MLP neurons of a small language model. Each row is named by its layer, matrix (up: input weights) and neuron, and shows model dimensions 0-191. Each number is 500 + 50 x the weight over its row's rms, rounded and kept within 0 to 999. Numbers have three digits each.
After each neuron's rows, "fires in" lists the words (lower case) most often at its 100 highest values on Wikipedia text that the model never trained on.

L16.up685:543479565459587539617477522560453468459616590527481494593464493482503490437463546550458538504527486466489549524530479489511575525545505400478413417490468443514502433578495602492555543566503458518508448481449452522492504467541525481489513523504559534568500605529492494504531466459465402532506449504376509488612495499591561499479456527515403477474483591504508508470532490471514437525379481571455408477539466569498485501488508539434524460502450393443473569509482594491566506534449543468506394506450536599526561497478556484448365531493448454504475486638469419451537531486445520491
fires in: "a"

L16.up607:480515548553458529473507569535406518560491495410468534478445510521496641494552508522454560503531566475459499511528462452525530483577540345474548565474509433584461539454535456530572507545548536407471418458448467448615526555577458474507476473562623544524330510489434513525489494525540484497465491468378396523497477471587500613421475520443347582440491484502494494526576427438447556510433523440423431567520544468487453469447536492523524518480437540516509610460591551444498541571505504478481540512433411518532470542517482496482579513560476424517536542501452510479539463573479556446
fires in: "a"

L3.up82:444521520417499529520537490565502479435482525472488467417531583412484525496538559597494511437439419453457501568508419525452464492516398488540436627524541496446460517546484452560456471511490475476527505546575445571470537480423471505501473495525567614493527464447495480541517475388472418499469483492537426588471506410498480495480567452495453518426451538476513546467553510520526545654478501493413524474497591473589541544494540598511591518475439402532471484482534571628555544511472439473468548506539498591508436516513510601482592565387456452498487516545519513440462510443590488483
fires in: "between", "both", "election", "aus"

L3.up467:533523480580541413569525498507471463458560503525437529533508489471529562535505581516494525429484426510557430552490580418503497500446421461529494554521515425496482471513451406512417497493584517471492452414487447552556536501466464447502570470516598443402554459522496537424444596512515451548525544554539492520495528451520493463477457452512453511458505563417512492589473559418535490437520532446560560442509524591391515516504509528541458543468430572573539443460447400524437566504559414559627480486499420446541399518439494457467543436536412516582492460536435516630481504498614422537
fires in: "as", "by", "serbia", "if"

L4.up38:518501445412481529497461487500499476541521471563450475463377496414560475461412512493609450479486539477471456527448428492399540541568603523454508477449509551473492513520531360586496455491487504443493447466544506453502464453537491537419515453533529473531506540423459430456533508549600548471612485509505527401558443571469473529444523543488589612547351508490463427471577494482516497487555539584536530563580515517498442453539507544584485445525462492478512576370569545535507445552539553480528540507494498496520466476507489455456516555505618481562634533496483459462503455529469500496
fires in: "it", "there", "therefore", "what"

L2.up70:509494567596566538541499459507523498488519513421561554438595564468496449513507484532542545542517430588520516497529466461502539491506487538575465500458563482514529534578503508470530484454526433576521511555433470514516515593510509425489513476538419402586560552494485528561508446513519506682468455418484550550564480457562438548518542499423535473564437527525477477484511573458469446498609517495415436495464446520464490434517450456481516401578417503515466557495562453437565465490404415550428491589457544608519475568497479477486459382526459446539484452440476519457581512518570486566
fires in: "has", "have"

L8.up379:413469466412469462594540592542546505424505493522537456437432558467526482637539601562427528590434430488490546474582523489494586464418541463475506556438553503518485501416493491524435564536471441508515378465432476589507515497487439580403498498463576547531468570498476438512525549497437508439578496479556555570505569531555508475443481493560609508529509545461571467550542580461499466436448374418485477528579539488487459509474600494412567549513595526522485487563509573458540513455520488460563469433547517483454575467487442508480455422476470475378486519565474529445494547457470489549
fires in: "in", "on", "until"

L3.up637:565465567549534438508532585433457423501509448478528473587573436610582485461491540500430635416424522459540496614441477508503610496542501428451394477478576459475488490434505479530404457474474519483532497466601480520505520533509457571572539428451500461497506582463375515595557410489455467459479658534446405539479496495480463487486524480511481515488510445439467499398474515546537539483516507494543455561553487567486420445550515456563508487473429419577489550446558496525473482551456533537470524577536499582445596528503484570516486545498469507523558595418495522496508493526518520482
fires in: "a", "averaged"

L4.up474:537486483541513502481474501501583466446500483528495510479411521562484523436475606567472458542471503488500487578486411453522524460560581525512486433517584449534397519358548481433525483514452454511468486450498494570525503443642425628483617458459559423402502508430484542526469480455550502468478449432493447481614508598402513498481548503481412541511430497503594451509447436513491494548551498517538513551609468533537423458501607589565586406475501471420473518583446567517461513467469403460544551523449502452598504601483565504488533487437527569445473480587477507540434422482519572477
fires in: "at", "san", "santa", "near"

L4.up491:511632444465435528539509511455454554524490508540549493488459455545556630483488501550432510507481478396459508443513510494517574492502456463416476608529512446541567484471578419393616532504537476579456437458489581514547563488504630554521506541507542479525427413454590526472525512501416549460568468461507616513475539526600589467528562430498469428539475509492433463561440499519488494434521471407556428431475501540474413503407472521522459532408489460551564558457554497394491477499417536573533519462486612537448472481547482563392541451579500464531505493560556504489553553467471585530
fires in: "role", "called", "used", "such", "character", "use"

L2.up131:473466491392503487499568452528550588518511506476554400537546486456448507438525451557495512478526431394511506497365495478478548511475478531483466475551414418506508581530509447528487462509487383437589565516471491474494526478552574480388690532493527382437426591520502491572506442440471537441565525527486551486460580549536477535456535524563496515541531505524440533391542574545489457546454554509548477454455511514498492519458415502454482519470536518529478549493544533540574414525464489472588523425479537568498434510433451555469488498452520591439477456531559437438416418485455458534
fires in: "based", "located", "back", "set", "standing", "standards"

L14.up656:458538434461539566536464521528546475557453570553483553429509448424509481473512422493542480507417547451469465526592557516526534559573424461422527394371555475512487439477550414580510438547435518559530570462464444491498487564426551567565554481535519498570390511393553448425607564495477496428516484435484471566442420516438543535470502520514495504507547647552454443529578476397596414611475437473483542427550405503496558552455412534496524490500519453534545484545462517477457475543407555412501514499517499557517476476531430457444445501526461508452523534514501552540558485532515450456
fires in: "it", "there", "now", "which", "therefore"

L3.up577:509494565479526537495510507501519496525551563532509470486499466423465450509379489497477445555435563538461503463530512489483550499478487552558531487441523473555528565497480573498452532529581472570519429491391589491515524426541417447492525462547599589445510489491413494353426399526552473475556521579543418466541494618530466495482471534488421452402511513505442597533525449481479420477484475584601484493489468495465363427539554512521521464411574443439382547497446512490481448496453511543557508490502532499501483450520483495515487509526467489466463524534539508424528546598513502556
fires in: "building", "company", "station", "site", "located", "is"

L5.up707:509439511495568466504407491530513493513518605522559451549506539514456466434454552524504496518467439432517510544462472560431455520515513464529461456534569498462525551479485481509553480465474437469563495537555494448436530508555387492508584440553485544488508487452414476500488538589442490496516542451504488534477503595464504382486507527471506451559476545463396543508471499500495512574377450453496472533588514430341439453442597492494540461538434490442528543553566471466473583555490506545470525432505459441482436547582551511374569485495536458514426475504644530520483411505563481454
fires in: "the"

L4.up332:522568508498530486567443516615510570459521526441438450423491499529551465464519551586400469479522547470432548472422485462480486521542488474514539455492525570500483546475443529528472465484437570512545501470554474519434459533475460538429512497579562432507452435554409501547536376477590480464534462584540474518490640547471424444437528562508394546434390571503521468539523482430570550592550534477507482491536438593443497463526467552517574520467469437514395508533504509578562558570458462451525510399510441413523462560440512517484561488436442474524512499477471467435465471474559478533
fires in: "based", "both", "place", "between", "found", "species"

L3.up309:580540465512444499472501481492497432449464467447566542478584433509519472498582396487489464472479491494513501493548589525526600481601537480445550505507452460551429498464555551497519473445551547531535466434439376428533481512499518542560449419525578518573513458517576569571464397528472571450563576546574452540559497439525459492466482401576430479489520529510425491468506540425491455598531452429459560556537456558499547468528549457494514552484434384481440493490458441521577584419581487521594459466466536510462480551472553471469540397499533478514463470468613515546488442497535526496
fires in: "use", "role", "career", "help", "gene"

L3.up358:551484524533409528400557593483530539537551536455569567538479429489571456471527447451507522502510539440552464362463537516591473582567508583464468565567488542467566436544504434507440558572559531507585569432496448497553465440416509459482530545485459531500473573434400469430560451530367513456500498462525454494501486555521550436572499499572461421507442574446488558438448387480463392579405563488451421446520506556468462443508479586504586586480486519514601514479469578472466488504441527536494464449528522439465468463595548615490477502534487430492492547594497539506546512505472530541
fires in: "that", "such", "same"

L2.up356:584517457426519514565435547502444453464555463550478464421479483482515540379563508591440576536428502434448588519555495424487558534551542484523474486490491502456426443478507491550548527564469462552512487441487505390557536547563511565498616473607599563470543484505504590512459456451489608482483500497485548484553538473540369533480591478430548592552418479535467461579504482378518460445665528552492555539501498484534445550482475452515462418573413523479408524516449507489461500469569532453462538494502462543491478512489509447410519446474407463495513476429497565492489519556460469477
fires in: "san", "did", "professional", "santa", "does", "do"

L4.up61:561536534628515461510548510447515571500569522513532531524450466463408512443539476541496472487526453444585473540550532475415540494496599424453474536578571524511505432522549464530513469577455500422451472445472499476487455516486441561420450465558542402534476477444473571462513472496425451509590571527466509496552444480479482535546493480478460445692520587479508509510441441510551490471497453490432417482587539503407533442510543431497622595443598531489562485543467529462527461439477461550551470559489386509435459569477489521422461471538444472522450546497566503497519534444527553504
fires in: "software", "so", "same", "these", "soil", "atlantic"

L4.up765:551498486521503461383507508512474493530499493421502419491574514478516473414544422477514471518541467461490568453512478521502462593582579540562546457502464557518445409520513510568514576496480462506547458587541552576535516466497468504436526491513617425468527453546446448451578482459469478396510499506387485629567525533476438440505527524471458564465500577462543503473469568527602511431514560564555484385455584439478470474436578447576458522528524525456458507570547453452526445574473526558591528453519452465485470464429408584404551448452432537452479384463489472596482494508561474541
fires in: "born", "based", "in", "by", "station", "located"

L5.up359:436538537442452517485478476449580513508452470502509494592591484495524484431594511454503518443478451474540456514468425545428518559492485568599526469542612504492505451515508525445500563558454519491492494492556470521463480504462557331616441530475512429484444549560513508479425569526560457516493441498527425501429367412561528474572551453479498515534478643487425482420565484461533481521494469461562423560590443588437505456532454514414535453421533498473510502449436493588413466459579496486526534469462525466480535513455465469457431446530488490441561569559494476484492554563519459438
fires in: "had", "have", "having", "has"

L4.up587:443466492560532570518488506574571546452548502454494504435536494564429506573523445514532473527461527496479459485480525547525443533407506583507437530522497507546498493414517436508479532641568411589537490499535552529547469410498484506424403478388519491550574461536457458503591560506486483464504502525588439510487538519611567498512495513447538509462467477506497485611442538456495508436439472489503504535563488518525417517469590491490510516518531518446483487610482557444498463397486495467477516407546477416551423525521473315409559500489533407434499516511438441509427549523578494537
fires in: "on", "series"

L2.up92:561481549565566489528510454538514490457525543495416562453484444530549421501579526575563530464525522600510444497458475434461590517553558442413513434541467481448485509544482544554476528470481461519513455567426382494527519517517490521478429501561506501588429524500524511472543479467529525437494492456462483479505469370490536555635508482390496556575414493463435528484554554596516483533552518538423465482477423493491510415463423417491547451542460449595530595461506381510525505431600524534580526533519494612538516564515611465414504464530483455626491533473522474470654376461535409521
fires in: "long", "died", "very", "early", "legal", "graduated"

L4.up75:443504521603493477431534573474495597471477557409410395517519480440528523494547510553589535459486424425536533467483566507446540539552530404474534541531429504470543424579438501467504530558572500523501443424576425506541397574467441504587490451543553505376462538482513499477449464441546571480505500448464510416463507554489467546453579502463540477419533429461475511533503477487540522491548390498486467439595432557438539620508606486402570519533470459580552585590396479499520484465462516562504505505552514479568478437561552454517423448533623408522517503537520519439533479538480473466
fires in: "footballer", "football", "houston", "volleyball", "basketball"

L2.up466:528506486468506390539416483508501475521584500571400531476519540555551573557535412498519580503513389396556476523581513430508467548533527524666581540495468474482467555523472516438479573474561482553507500506574419579495502479497570598507560414580477398503515521490549423478486537461467568503469477494468471525538487521454518540498464577539515544440402413455554601502502472437428508437428473406531586501521473515499542452568520486484488517452396467490470450552430521522525502508440508487466499461450532467436491449459499551503503481491419501487489519629503482554522560426494463581
fires in: "or", "since", "due", "qualification"

L4.up627:505482650540556511504546475448420455565486583515504523423626433540548477593610486551536546517487490512479411524470583434444435503553527527495514465486533534503510450433493437368541492478465481578557547538491519542513477504459541508459536502565495419474511516654446538499514453458498530548477542462519520435463456384501559611538557427474507472499430533510450521460570690433566437508442551462503478492475459468492492465496457455527467421541535468447450561461513428479518408421527405465451516514474518515517476567478511523471470422467443508551540549483400545562574548495476457556
fires in: "had", "have", "has", "having"

L3.up232:509447589439495588502492530616580478455498474518537518521417488560434448489480613597511395470475429449485470499424505548453515501614624466457507505430549516460528531421464516507538462478427518514452466525441513534424556489507472512482525410511588555472462542532572455434458418497478429481454526510486513537506522527492479531623547456545594467472493455551487452473462596444470603436519468566445525450572488546462568477437527595379555381534477471405494451496501504492532538554585433556503486449511506455448490550537588506439564527541477406515452449473436461509504424420528442530
fires in: "in", "southern", "northern", "at", "on", "the"

L4.up63:475472521464455528423595476417565526532522408486437470547484567442462508479538539519408534549465480511525502383478474468461505592506526449411495457524413524501510510411551483507549438604523500492506504448523452532503430463510509475375528410520543557479528546546608452489429467483476545393522546472480520477544520485481497483576525467560560514517509490483515591534510458475449511455471451532568524390565458542512528419587455479507507337553445487480528521483430497535555468498589563413446493438488425498482527582394693530485557440555473484498577534509459521364538517511475532502
fires in: "on", "up", "off"

L2.up140:515490563463503601494399510514509404443488558336563603486477593484505474514479525472441542490423401479547542507525522536492538501492511513548492495501488436511462469533502498521574477439461496487558553532505526562506515490418459509516495532553483530433547498486473463501530456520547567506565505519569438519502521528435477444554432477592469477517520512473472483557567617475499551553553439520384447523501476532592510515486474519500543445523477461521487547462538445523481534532558566446538515402526473510538451605567519601608630468489497387471569475538578572463487499449512487474
fires in: "the", "those"

L3.up495:519437484466602465509480509441462479517463406492485425509503458493481471528456518457467507449478429435571544477485550448551592565524582479500503529443408440477522533487501453536573482497532605518447399454513538477582523616441507376510503497622634611468426616469434563428423568374516483499525600482499517609498482452496445528495522533465627517457494516507537417437468526459508529513484551505525484541534445511399420557553437585558512528610500491553507531495494508487491448464437521547549515515434506523474491454428424513471494487483533494475472527502550524544444462504543524555
fires in: "as", "through", "a"

L2.up118:513527534494359427458503497440486394489564398508456469544607457561524513532494530519524531443471476519504470510545457469425487500463478530477514489445490598482601559481482521451578501517667558579549426558507498550384559510543569605481492521565502577523405488480536557477423445513465456464515552528466402483473498459505486549555519467487484452525494536531510496521473537434500577472574467586545564546536436480636444467517514511406500447511488435573509475493427417561454529433478582431535492451537480461499562480506599471453518459486484480611597437488471520441502488503454526539
fires in: "career", "back", "role", "well"

L6.up165:483492497510431445567592464524481602492417502500505466434398491519586419543606596533516543563404437508562556491563537451505567522487437495458520436556626437479431540519481523440484542532494522464541433466472595528532405575498489512522520556400447490415571422498538492531433483506477441516485594475487546515533556573548515510463490482538540456476446626399483500392375528532583483499543420448460572438539509527442470509528549555473464552439556551536418490511479531526514516516504397475483485446605542458447497536441515462485493517438519461475554551481511467598511547454474505581
fires in: "in", "southern"

L4.up381:525479488445542470495553548455522574447473478458518448501483440477574444562493486503525451492471457419520505461489561565482522490521576490516527517565453476423487525510401565530559565545529527475547469544511488492450535478532389575458463571545481449448517465540475428461483495518438464473440409557482562466542527516604524472472446510379550495490556516445531478479457479492569411541498523515513513557513530621544384487446427507464417561460590535452505601434531458476577531515486583467504443545485609426514469428562402525424524408496466448462473571530487425427469532551541457409
fires in: "an"

L5.up671:483450518536512541556517511494534482519486411607446548545553545484503454550436564503493502520454512449510450523555459437521471517538519545508542411456578441394552574540606432613561355505574442516529441448426498492486541502571525483440476475629534491505477472481485551499515464456541554471469582434478467494480531563513520532465564566524570507595455480441484494525517504414498394524435522473502431425479449350501503523582445538530476515454502538490500522410519394533586515445397495547526481487532471492529448596413423469534590472497552506523486469582571555456528455431485534472
fires in: "there", "chart", "chapter", "resources", "hamour", "therefore"

L4.up304:517461440512435540577539540541463483511559516463538500523580505496462493559439459454613431469536469542481479464443453508481506578557528558558462617520554503423508407508470524519526529462579526547574512521558464436470504438491442686457398478663408563562477463508436569468503524479480555433500547559485460494489445519420576563597447500438490453460466535495447555454487454462487516550530460438407504591586496568484440424546488561511495429556492526471530516524443499565507523488470503572569402456450525527503416474547503483519481416453476424497505520511489544459433396484529556478
fires in: "following", "same", "its", "this", "given", "similar"

L6.up257:552462462501516464461459548419477492432482504529563475504447518439469514494514572372433563432470466484539488496439437522503514590455509450577450493567507595584531471557453479424436461525497550585581455493447544471530540440444446518462601454525437493475507541473542534501497467557442477589478467515506494383554419524500453446529501483537489559537523580537462557545498525576440470610528529522582472330551470507468396384479552565503550503490519496493558411531526463500450465491468566458590595587548495418450472600493481476460426494450385450530410490524472580493435483506535427564
fires in: "such", "ajax", "same", "achille", "both"

L2.up320:475522460478545489494645525452511513413529514427571495446445401480475491513523375557602524546527412531483516572478591465456542458552484572636526570512478514498456562477552485525563506506577472469432560541484546521554494450538485442485657445518475542489478432548515480484424526502455581530532595521545467494430564499554491469543458501501478506466479550489410502459477517513498410423402493439583495473538530509616485512467469454455439504488471476494522423514456573481448454500559513538424519497506538531391429446526559442462444602478535546407474494475535456487536554564446485450
fires in: "building", "site", "set", "street", "village"

L3.up440:473521426464572499458485463560382395488518470411417527426453563541493569467542548479590521471525486558507405481517468490519432588505533488523517462415497560452507472539554599476527464612473407444529535503520434583511519498523462460460562514504467494520625497463432511469549492496487522530492533475468438507514431498450480617521507485540530464494447513514567448513496480462488473392575524548480593359424563522534429470506449578495500505494526483480485562536515465513490470509447454512449509544518352467500510482530552477525585448516558508473536357495528494474462526628649530513
fires in: "more", "average", "conference", "place"

L6.up59:583531445425473495553441593560453539426521402523476527482493592438492492483418468562500465465494462506438544467512503437466415570512493444419511537482467494466498435417559600465520452464413505530461542504477537474407425535461489521550517457525509457509410522482490550399604536510547520520468485576520605539564503433461547525528446471535488516451447464551474458594542588447502536521497513545557598550596454576497468447530573488532521459554477537452518482459530444455462452517450546451541490500489528472566380491455527541467477582589515436477452491467471430547490432499599494573
fires in: "of", "at", "from", "to", "for", "in"

L5.up35:549519439524463517540587456536515455542469441574510481420443493389458512507450411561508490503430542500457475527507470483562525409483449556463562514500515512455461541556519484542445534460572538495493519421465464501452475466481384340423527531493524476510482603598484448527556481532512436509481518450492542591543451433561555490430535487540540619491480520530556455452527580482528482541425488570560476548439577459548593425562566502501482482546560497502529542448505470508519437499531550517475469470508447568504463404521387518518419482470525537476471435449492503463463484391465497511
fires in: "there", "therefore", "suggested", "sometimes"

L14.up290:436510486422561464553539485498501430498526505626547504494426469460433437524510534600435575425496547567434479554482466513570445601529483475541464552485427539515427436470497606481485608567458481503496478468579536533586490524479432543501467472528445593515589478423461518525491436620548504570525527438453560531509472503540471472467552520526493540479419431490485577461544487534440519468458394564537531381442541478559490419558514486602444490566537556524451412508470468467484469513473501580474509436530527541551465440505458513450406438577484456486435519518530553446530551494458547469
fires in: "in", "ghostface"

L3.up508:506418436461534542601433496474535473513501502482479447491487479508502396474422483528511535537479576539550486533501521387493416434415524337557555549543436550537554503522501524427554410463569519462464502483444518461489526437593560612556461492506449505502452459557517525406564473498518481490478480404483517507597608405518520539581556520589449548482455541424559573555476610424511507449435597454522575476538475490531488486481484472493583505560463497511502543509522434421552517484467435563562468455474515531542470515496540463469426497470570360513405471432566518512539514538488488565
fires in: "born", "most", "according", "previously", "although", "those"

L6.up751:567487534517544496568518529569515537415426467488554396522501563458459476465517496483436483516486430457486512462444487563499452549611509554495456492511536415434552503495439505411492486505477465512534553449502395430482584513512518535482487556484500494462464506459473494472465499514483514573559488427579532529457536533491419513500443527494501502500506641542373455465520531531483462467371504427497550442602518484467440591454514507517470483562446622451493605499532465461581465517540526510493529401521533492524481476454493523437455507500611510489474575500457471391441591478562431464
fires in: "the"

L4.up568:481495534444531501520674510476562558459536478503549455545635478484506430496567532474547608522488435388567602579425510544537503566560482575608460473556437421475507555518485441449500498544453504506538445478529493506490542546422471451456524493498554584476492466479502457449473488491461496510474637543504516527510472446558461435421553481467631464565492516476486483441525524498468540451441499545554566496463510515415398543467453627514532460416450503391452561485477510462465528535468607468511431588531573525520536517472566572566530449494471422425507388581526530456443507496506443461
fires in: "a", "an"

L3.up661:408503496515485561539498506487461465465523567593521482468426472433460599469468526492486451547536497571418486463487435451524506466416465462528476587508637522412484483505483497442515518498498585437455500586518490519534630605518472492530448535469453523477541464381437583485566547501386518486551399435521514469494538459511495440462524449485554513402433502511480540516461465534582525553628467466443526412515487570524555506468456572422471500523489507528502477434402503470485487494520558573385461450451513420499498406425523508477504548464510450573460504533546603464497515603583534413
fires in: "are", "between", "both", "two"

L12.up497:563488430485496478487461506462453435544420435538511479480500580465339445423411449576488552544488567546439505526546555474424606511551484467481530498476433482515532439531497546405522497468448471496453515541607497518487400588583444538521583494430456489518394491485513493587504549495473504539486530521555621581552599516424544516610518481482491534456499482519547476548547520515526442522497586467447531522494507437475455449495565466514509424557490524518461484391549520562524488485507506529475505483441615467500330610485443429410449423509529493495453532525511504423570534477485488535
fires in: "and", "born", "of"

L6.up458:393493540423559477468488471494469564510500535537600475503529550446484539520480474486530635515499375496508493444493510424485520532491517455490462529578480426456433487505525547493548535500508498483532468368405503492473437427492480568419500452518379513532383556474417448511523474547460461462547371497475535512448461438555608554520431482529497443528478595357483457432460595465427476625527475520362572456598469464565501407539532460439564469517497551560535455519458524485555508501522549503526498436489500463481511485498494511547470505454514525545615547445495518499467538414576463522
fires in: "new", "any", "other", "all", "such"

L2.up150:470485464473457481551542435594511466479513396537431453433564534504485435454471457588530443503546661383476425465455525497454513492475406559573428482502517450448543502490404565489474456421471541536509506480594558488477445577516560610470498502430447602502471541526511518453506476486452521553488549487580346473540445457521555536468442511425495521475438562522462470452550517526529437513565585497472411562536455434426505561536431535558494552511509526617491528565439486466502436519471506449491527492436515510543577535503464528510563405482481572458534461449492515438498520496490523469
fires in: "made", "began", "released", "release", "register"

L2.up374:513480504360488577569584541545490481487497501451537511451501558523417519520532597424445481455484421542589474460387610479415533537558417542601542369499518505444530501472461472478506446532529472464485399514560440530457567458494427513503519506500509540548538484542578476431539417440451519562549474456544381557490542458490460453643617466536446514513475498567506503422482593440549485434502471500441578476544473568518427534497495492466566382494505465416466541504511402409468541592498590514509557514530521425539485507497558528513534439493509456522615457446435492553460474460535444533
fires in: "the", "former", "his", "consonno"

L5.up119:466482492496477554536533579487556504447484506561563559522463540518442414467557454596461443566506435470483499457538556452516528457474551550386476469506466498468604531544470441514522545557438460469468489469547509489454410529509536466453539476578557579512471520489413492511498509521413513417516535565439497565499463397528467524435616515618599555507535504538511496435489477428593508395449479485543429540543393476471508504598522416477500390397462603441461512488414534446494387538502606504528556499470462474559616620461520496457447490599469530480443488524445517482480405472499569514
fires in: "on"

L5.up753:481479561505520513565578504497508477479587520463433560445570568520568435484574459584493554480504435486607326465511491502555469500438517456518494450504558483480539420500372438491502471469510434496434364464549557467507495481527541455477435537479580515546476457558443477383457514570576535588504489514552414543487480458504450485476440515451508524544524518532446542440510656567524511537533478470558396479472499480455505411507484542452537488527503486466496529436533456444521393495465356494425506538418509601550495568450462527494486390550425457522508518486568512573574563544453534547
fires in: "has", "made", "had", "subsequently", "began", "have"

L5.up393:463524532552508556466492414491520483519525396522512523547497443506475557470478524494546497476488478464554526447487486467507424577481499504461564564489456522422533582412453504493487516544508429469467536545571456511512453501582478559429541488571524469520525535516521584427432471472458508465491514610550480469515466511562472590505491444409467573455522394538556500447526494435475485488418455431539516496626430493515433445537452562486537420495451538497478509475422493484517482542485566484511586591449541495522543487536543468511376509421571466498531466581497473486434343460474499456
fires in: "south", "north", "back", "eastern", "west"

L2.up354:564521541481450440528496452559551557360501406551603600477457526569443405535489433536465545446621446476494477495575427469442534490486558513527531429527425540505452521491492417547542547464457526418379491471556407513468537502518445530523510563467348509467465588502490509487510425474424496483553412436539484523518547423580532662521529437529558482542406446508564436501508583507536520500577475483439448513535638468581526475447535564562636493513465525580495496441520476470528519437477574509431464558537515515538381524560483498444462455482562510611518491461518432528551457416509462460
fires in: "life", "left", "died", "career", "graduated", "years"

L3.up247:478562486579454565466443496516621527527531423464510528518373474498540558435547530520490475478522504530496456524547467441480532497443620513479571528570483540457526476511612468481435518403586549516447522501419563591379469483572471471457501447560475394445497513459545513457533492356551453481490470569528487554434573511467638499478489481600485535448465566395473502513464506430542467553486429431525425431574470462545461415542516523565501464514494465503520586575491491390567486406458431566498498539499471556539419559389389492431513526477499527453511478508424476529498439498501549472
fires in: "some", "home", "at", "addition"

L16.up385:395449541530455542563511494595512499498476477463455509481501444491546432527533568433508451500465525559581549486523445430535444501522492505528527489539458450452527465527502508443493558545487460470559507442492494570545479546442564553500543406504627468468431548512481477600507460569574523454476448496488436531436529476529490552420538499443516500589481465464517485469488513504549539422462529587359567484552487564557437464419506432501528557561613536572556417507454477411502484457568471494497573476418533504543492433547527618437421547481358496453448507599422506459533550498482477478
fires in: "in"

L3.up143:486500598532492509457501474464522564515559496518533485484608664597465406479629460569505564508518528483493424495476502448516477570436559524518497518446511525485520454464521465466480506521439441521454511488479473571459522549521469454529543419551510424472456539498543543479489550544518516498476541487476507455413506404554567568560448415501438550449532488465466551465561650426467506533591475438488440472506459539530469367436452509529513483506492465474429506584455452452562417480365547477507515516495515590489563574468483529522462452537456479487494500492511452500497576585484439481
fires in: "have", "has", "had", "efforts"

L3.up72:517463518538481489560434479486560519515470484450514513561438514433414484456528515507521463500476456494451444536481516418506678475516504458503518516424550472502518572557511485573607450616483551530527467484524496446420454510428522474466527537510549503514544496474461506468577548581517580504567563491424468498533510568458475453480487560555541541494466505582491420492512528499459438527587501612568537480582466475524530556532435501501446412547515421531468515491560519392478409481551477529516490551479471395519470441512454553540469508478453469475482441453566445467543504396480587545
fires in: "there", "it", "therefore", "itself", "here", "efforts"

L2.up419:534404560645543538484574544553664465449512473498507507520565553487499471580465545432529497415565531419441514560467525501506439478544432450410450479457527594452474510430501490467413472507489455562559612618483522555517486598498427487534593534529541545466539577437514482539492455454542508537439461437594550472578440466562483547554534533514459578421511480546492457492512436429570480562534478462491437539544485511595499451555449543441552489495380548422546527503525511476507555502531435474553420446508493436515444515425512451450426476524568392557396430535566415482505475401475563568
fires in: "south", "north", "world", "family", "northcote", "connecticut"

L2.up543:477479465522392528489595603530424547505501529486440454446484473645507520531515479497493553504542415551526416500576544463497533532422506510432532434512440491506537496478491507475574608490517558463528424535453481462510465492454518595525532491511523468418480461516491523429571455575421485521547556517472616455480522438551500451462483521555556712393457475396437465507484502490460430456494509579557529506537491425545522514527501455439526436522526440581580512545446461496494412482560541505485515566491558512547573470562451514483518555449478585552541490540436358388556525433424456573
fires in: "after", "old", "time", "long", "schools"